{
  "n_layer": 12,
  "d_model": 224,
  "n_head": 7,
  "n_kv_head": 7,
  "head_dim": 32,
  "d_mlp": 896,
  "vocab_size": 1724,
  "activation": "swiglu",
  "norm": "rmsnorm",
  "norm_place": "pre",
  "norm_eps": 1e-05,
  "positions": "rope",
  "rope_base": 26100.0,
  "rope_fraction": 0.75,
  "qk_norm": true,
  "attn_scale": 0.177,
  "bias": "none",
  "tie_embeddings": false,
  "parallel_block": true,
  "init": "uniform",
  "init_std_qkv": 0.0382,
  "init_std_o": 0.0,
  "init_std_up": 0.0382,
  "init_std_down": 0.0,
  "optimizer": "muon",
  "lr": 0.0134,
  "lr_mult_o": 1.5,
  "beta1": 0.95,
  "lr_head": 0.00898,
  "grad_clip": 2.0,
  "warmup_steps": 0,
  "schedule": "wsd",
  "decay_fraction": 1.0,
  "decay_shape": "pow",
  "final_lr_fraction": 0.1,
  "batch_tokens": 131072,
  "seq_len": 256,
  "doc_mask": false,
  "train_tokens": 580300000,
  "steps": 4428,
  "dataset": "wikipedia_en"
}
MLP neurons of a small language model. Each row is named by its layer, matrix (gate and up: input weights) and neuron, and shows model dimensions 16-111. Each number is 50 + 12 x the weight over its row's rms, rounded and kept within 0 to 99. A neuron's up and down rows have the sign that makes its largest values positive.
Before each neuron's rows, "fires on" lists the tokens most often at its 100 highest values on Wikipedia text that the model never trained on; "fires after" lists the tokens most often just before its 100 highest values on Wikipedia text that the model never trained on.

fires on: " |", "\"", "."
fires after: ".", ")"
L4.gate287:53 59 31 49 47 36 57 53 63 41 72 44 30 73 50 29 63 56 67 83 36 47 49 52 49 36 58 60 39 48 50 58 66 36 42 36 27 41 60 58 54 44 52 58 46 40 51 59 60 52 53 34 28 60 54 69 48 55 34 54 43 56 39 52 54 44 41 38 42 34 47 45 60 58 44 44 48 42 59 46 42 57 62 56 52 48 49 26 54 45 38 41 69 45 57 48
L4.up287:43 44 49 59 36 54 56 73 46 57 49 65 49 59 56 52 46 45 43 68 28 47 61 49 57 40 32 42 64 53 60 60 50 55 42 60 41 49 26 37 53 74 41 58 37 67 50 75 48 47 36 59 76 47 64 51 47 40 68 47 57 40 52 66 74 39 59 44 36 54 56 70 46 65 40 54 68 45 52 38 47 48 56 42 48 58 62 50 67 75 64 38 44 50 61 55

fires on: "r", "c", "se", "i", "ing"
fires after: "y", "ar", " sub", " b", " br", "3"
L6.gate219:41 39 36 54 54 42 32 58 69 38 67 67 59 61 30 41 54 39 59 51 39 33 51 48 41 39 49 68 54 56 37 55 33 59 38 30 65 49 59 61 31 60 53 43 26 50 38 78 31 59 57 53 35 42 72 39 70 51 50 63 50 52 22 56 59 61 36 48 44 45 53 38 54 44 47 58 69 55 58 47 58 57 59 39 40 39 48 37 44 67 34 38 67 23 31 48
L6.up219:62 57 50 38 51 40 65 51 54 49 36 46 43 47 52 33 38 47 35 56 64 58 69 36 64 68 59 48 43 36 47 47 50 63 42 58 50 64 56 45 51 44 52 43 73 49 35 58 29 32 71 50 42 66 66 39 47 59 65 60 41 44 40 45 76 31 56 34 71 51 54 57 40 38 62 89 62 41 66 31 46 66 70 51 61 62 51 51 45 54 45 40 42 28 52 53

fires on: "A", " Sp", "G", "The", "S", ")"
fires after: "R", "|", "U", "\n", "E"
L6.gate43:50 54 61 57 58 56 45 44 70 46 55 53 25 59 42 61 59 61 53 55 63 36 41 40 14 58 49 50 54 57 46 46 30 60 50 72 58 16 68 44 69 63 52 61 49 52 50 73 53 30 40 69 38 44 38 64 32 57 67 74 23 60 46 53 32 46 43 51 34 47 41 44 45 39 50 29 51 62 51 65 27 47 60 51 47 50 35 45 53 49 50 58 53 54 24 44
L6.up43:48 48 63 52 44 57 38 58 38 28 48 66 44 52 44 43 66 56 40 63 62 24 50 47 61 58 38 52 41 56 65 67 58 57 67 51 57 62 42 63 45 30 32 43 61 51 51 68 54 55 46 46 63 42 50 45 36 48 68 42 27 53 60 54 68 59 54 22 43 62 53 44 39 56 27 50 73 79 50 52 51 52 27 70 56 61 46 44 57 46 75 50 50 69 58 26

fires on: "or", "ur", "ap", " bro", "ir"
fires after: " H", " h", " F"
L8.gate805:63 42 34 43 55 49 57 59 45 51 38 55 66 51 45 55 67 42 69 34 35 66 60 33 63 54 37 44 50 39 62 64 34 60 68 67 42 61 39 58 73 55 52 55 57 53 27 42 54 62 39 64 34 55 44 49 53 40 56 47 48 32 28 61 43 27 32 77 35 71 62 49 69 66 59 57 50 43 67 45 58 52 54 70 44 50 63 43 80 53 38 38 61 59 27 52
L8.up805:22 62 41 42 64 57 39 60 49 14 25 38 68 55 54 47 33 50 31 60 34 62 31 39 48 76 55 46 55 42 46 42 45 28 49 64 34 45 52 73 62 50 69 51 41 50 48 41 53 40 44 61 41 59 40 45 71 58 69 51 47 33 77 51 47 41 36 34 41 48 31 37 52 39 64 42 40 32 49 38 51 62 33 41 52 53 54 56 50 50 51 54 50 47 47 29

fires on: "\n\n"
fires after: ".", "\""
L4.gate121:54 61 35 48 60 71 56 41 41 72 65 30 45 71 47 32 58 66 42 66 45 53 63 38 41 54 84 65 54 63 42 46 55 55 46 52 43 60 34 48 58 39 41 48 53 33 60 41 53 48 59 46 36 49 47 63 40 46 72 51 47 48 71 40 57 39 63 48 57 45 57 35 31 60 38 54 45 37 68 43 50 54 49 57 56 62 55 51 73 40 42 40 58 33 61 67
L4.up121:51 47 60 43 55 72 61 33 23 63 77 38 58 37 52 35 55 60 45 63 48 41 38 58 38 58 62 47 44 35 61 42 49 61 54 72 53 53 60 32 73 53 52 45 73 47 27 39 57 55 44 53 43 41 61 46 57 53 66 32 62 51 62 40 58 34 39 38 41 60 54 32 29 62 46 57 36 52 55 49 40 52 36 62 42 55 52 55 61 39 51 60 44 45 58 67

fires on: " |", "===", "c", "is", "==", "an"
fires after: "\n\n", " con", "1", " A", "3", "ou"
L5.gate118:73 52 56 33 52 51 57 57 42 35 50 57 40 38 51 55 40 51 43 53 45 47 57 61 43 53 48 46 37 55 44 55 55 58 70 54 38 56 66 58 33 49 57 46 39 24 33 50 71 38 33 61 57 61 27 53 44 66 57 54 62 48 45 33 48 62 52 59 59 40 42 72 50 23 41 34 40 65 35 28 44 48 63 47 40 39 32 36 53 76 56 47 44 62 49 56
L5.up118:50 27 53 64 49 46 49 49 43 42 77 49 53 48 38 48 45 59 33 68 57 43 53 49 43 24 42 35 38 50 52 43 42 14 49 40 38 43 56 56 48 35 54 51 69 69 63 52 35 59 70 28 45 28 54 62 41 77 67 56 59 62 50 53 38 52 61 32 63 41 50 48 40 46 47 66 63 54 64 81 62 50 62 53 62 29 33 54 62 52 56 44 43 48 58 62

fires on: "==", "\n\n"
fires after: "\n\n", ")"
L5.gate545:37 59 51 61 53 57 72 49 43 46 69 32 41 36 41 45 51 51 42 84 58 64 47 69 32 41 68 50 60 42 41 50 37 43 60 56 52 52 39 42 50 53 70 57 63 60 61 46 59 56 64 61 36 54 67 52 38 68 35 62 58 49 55 52 46 40 38 63 57 53 55 53 49 46 29 46 58 41 55 55 69 53 44 61 55 43 73 42 66 44 73 57 47 51 50 47
L5.up545:30 36 54 73 51 49 55 52 43 58 56 40 54 64 56 34 47 41 65 64 43 46 65 32 50 55 41 66 53 25 34 46 46 47 22 52 44 21 52 38 71 48 67 36 34 53 26 58 71 36 61 59 45 66 30 31 39 58 63 41 61 35 50 41 46 53 59 39 60 47 52 43 56 67 38 58 43 57 40 45 65 68 41 48 61 32 68 51 77 60 71 52 14 64 36 54

fires on: "ir", "re", "urr", "n", ":", "al"
fires after: " sp", " c", "p", "og", " p", " Sh"
L5.gate67:45 58 41 56 38 34 45 58 47 60 52 49 55 46 57 45 33 52 32 42 46 60 36 74 44 48 43 52 63 42 65 56 41 69 48 35 58 69 42 28 41 47 45 35 47 46 77 20 53 53 46 52 29 76 35 65 37 60 43 69 48 61 44 46 52 35 59 65 58 64 54 63 49 54 36 43 36 77 28 41 46 42 58 27 58 50 33 63 43 76 54 45 72 44 36 59
L5.up67:38 59 57 59 14 35 43 69 54 61 53 46 44 74 51 61 50 46 57 72 48 46 51 50 51 48 55 44 52 35 38 62 59 42 62 42 47 69 57 43 39 44 62 61 36 49 39 39 56 59 45 56 54 51 43 56 33 42 63 48 40 62 49 54 20 62 42 28 31 57 60 37 40 54 38 36 40 44 66 50 60 37 47 33 33 40 45 43 39 74 49 53 64 54 64 62

fires on: " to", "al", "h", "ur", "y", "el"
fires after: " K", " B", " Ch", " used", "ided"
L5.gate140:41 51 56 40 41 62 71 41 49 34 58 63 36 48 53 56 49 57 42 46 35 44 46 61 37 43 45 30 27 36 38 45 68 67 35 46 50 51 64 83 37 68 40 50 63 42 52 41 54 50 49 52 40 45 60 36 44 69 35 55 39 47 71 67 46 51 51 60 43 57 23 53 38 51 43 52 53 71 44 64 45 40 40 40 47 48 63 52 58 46 46 30 52 49 42 53
L5.up140:32 40 41 44 34 56 42 56 41 42 23 72 59 42 39 47 28 45 44 60 36 39 52 68 62 49 59 49 41 74 51 46 71 43 51 46 66 45 36 68 42 48 35 60 44 67 47 53 54 34 67 62 47 37 45 39 46 32 43 53 35 51 64 46 46 26 70 48 53 47 39 33 49 50 52 33 56 56 30 69 32 47 55 55 47 47 49 39 25 35 45 45 48 41 28 48

fires on: "ur", "er", "en", "ir", " sur", "or"
fires after: " H", " c", " h", " s", " S"
L8.gate655:64 40 54 45 58 66 40 43 38 43 41 60 57 50 57 47 42 54 68 60 53 59 29 54 68 61 17 44 32 49 52 39 50 44 53 57 50 81 40 57 51 40 64 67 46 56 39 42 40 51 39 43 47 43 26 44 51 47 44 52 34 29 60 64 69 53 41 44 51 60 47 50 51 45 50 48 68 67 53 47 36 36 48 62 50 42 57 32 41 46 36 45 60 47 47 58
L8.up655:55 48 52 46 51 54 51 56 47 26 42 51 38 40 59 54 48 43 53 40 43 39 47 30 39 44 54 41 66 47 40 62 50 49 49 77 48 43 56 47 38 61 53 67 57 51 53 50 54 60 60 53 60 50 46 28 44 64 48 65 47 52 63 42 55 41 41 40 59 56 37 20 52 47 55 56 25 42 31 53 59 68 28 61 60 63 55 25 39 49 50 75 65 51 63 46

fires on: "|", " |"
fires after: "\n", "1", "3", "7"
L6.gate76:35 45 46 35 44 50 36 33 34 60 45 59 45 44 41 41 36 55 37 55 47 41 65 59 55 58 52 41 45 45 62 62 53 76 32 64 44 63 50 53 43 35 45 43 62 57 46 46 56 53 46 39 35 54 31 38 51 34 44 47 57 61 51 48 56 88 34 42 51 48 49 65 30 50 38 66 55 46 53 44 47 62 42 29 39 52 39 46 56 45 44 33 36 56 33 34
L6.up76:75 34 42 64 48 64 31 49 48 47 42 51 41 44 37 49 38 28 42 42 51 39 54 65 56 67 53 45 27 37 41 66 46 64 44 29 62 49 57 39 74 56 57 32 49 69 48 52 40 54 37 45 38 42 50 51 46 50 49 46 55 64 45 44 32 65 42 55 66 52 56 87 40 59 52 56 43 57 53 54 58 71 55 45 54 58 41 45 41 61 49 45 52 50 50 63

fires on: "res", "us", "reat", "ost", "st", "im"
fires after: " S", " p", "a", " th", " E", "r"
L4.gate267:74 49 83 53 60 25 48 50 47 49 48 28 58 52 55 51 48 43 52 43 50 50 41 36 30 61 33 47 62 47 41 49 39 56 60 33 52 65 48 50 60 46 76 44 52 52 26 55 43 54 35 34 44 52 56 60 53 75 48 30 31 55 69 65 28 63 40 35 65 64 62 52 50 45 43 51 42 44 62 57 54 42 28 53 40 61 66 41 56 33 41 45 65 38 42 44
L4.up267:69 36 81 46 50 68 17 52 38 65 42 56 38 40 48 63 48 40 65 55 36 56 37 54 57 45 38 54 62 45 43 44 44 55 82 35 52 57 52 54 54 39 61 46 32 46 42 39 45 35 45 53 45 59 41 53 49 55 26 37 32 40 47 48 33 59 40 54 68 49 75 65 56 47 44 66 28 53 61 43 64 53 20 46 54 52 49 47 43 48 29 46 61 41 60 39

fires on: "\n\n", " the", " his"
fires after: ".", " |", "uring", " during", "ished"
L4.gate804:39 62 28 47 69 64 52 36 49 59 56 47 59 39 57 36 45 51 61 53 58 60 67 69 36 32 51 62 36 47 76 57 50 55 52 38 28 50 28 55 49 53 55 67 44 45 49 45 38 56 31 59 67 39 57 46 45 47 65 55 42 57 65 65 66 51 34 52 49 50 69 31 35 53 48 53 47 44 42 36 59 52 64 45 42 52 48 54 66 54 63 50 70 47 51 71
L4.up804:66 59 32 56 50 53 62 37 24 41 48 64 68 43 45 34 46 58 49 44 50 46 63 60 63 32 39 43 38 40 59 53 58 66 53 29 54 41 58 47 58 30 68 50 49 51 64 51 46 32 66 67 56 49 47 30 35 68 65 57 36 77 40 65 54 63 43 41 59 50 64 42 43 57 45 54 43 45 58 55 66 32 35 46 54 43 51 49 81 43 74 61 58 61 46 60

fires on: " W", "w", ",", "x", "s", "r"
fires after: " M", " Me", "-", " V", "M", "ron"
L6.gate681:52 38 51 34 51 49 60 42 62 59 62 53 53 77 61 45 74 51 46 54 47 56 57 64 51 50 60 49 57 53 66 41 56 51 60 53 32 63 64 60 54 18 55 53 56 49 43 73 63 28 43 50 37 50 70 57 51 33 36 33 57 64 32 26 29 36 50 57 63 43 77 41 36 41 51 56 44 70 31 61 29 76 63 50 64 41 47 54 35 36 32 50 52 61 41 39
L6.up681:64 45 58 47 35 51 35 43 41 53 54 58 62 33 53 54 29 58 49 52 71 64 43 35 75 74 36 44 49 41 48 35 36 39 47 28 89 47 32 65 48 43 62 21 60 40 36 35 54 54 44 68 74 45 56 57 63 52 64 48 49 50 54 62 52 32 42 41 42 59 44 62 47 56 38 69 55 71 44 41 42 56 57 60 53 39 51 54 36 34 43 37 55 69 57 57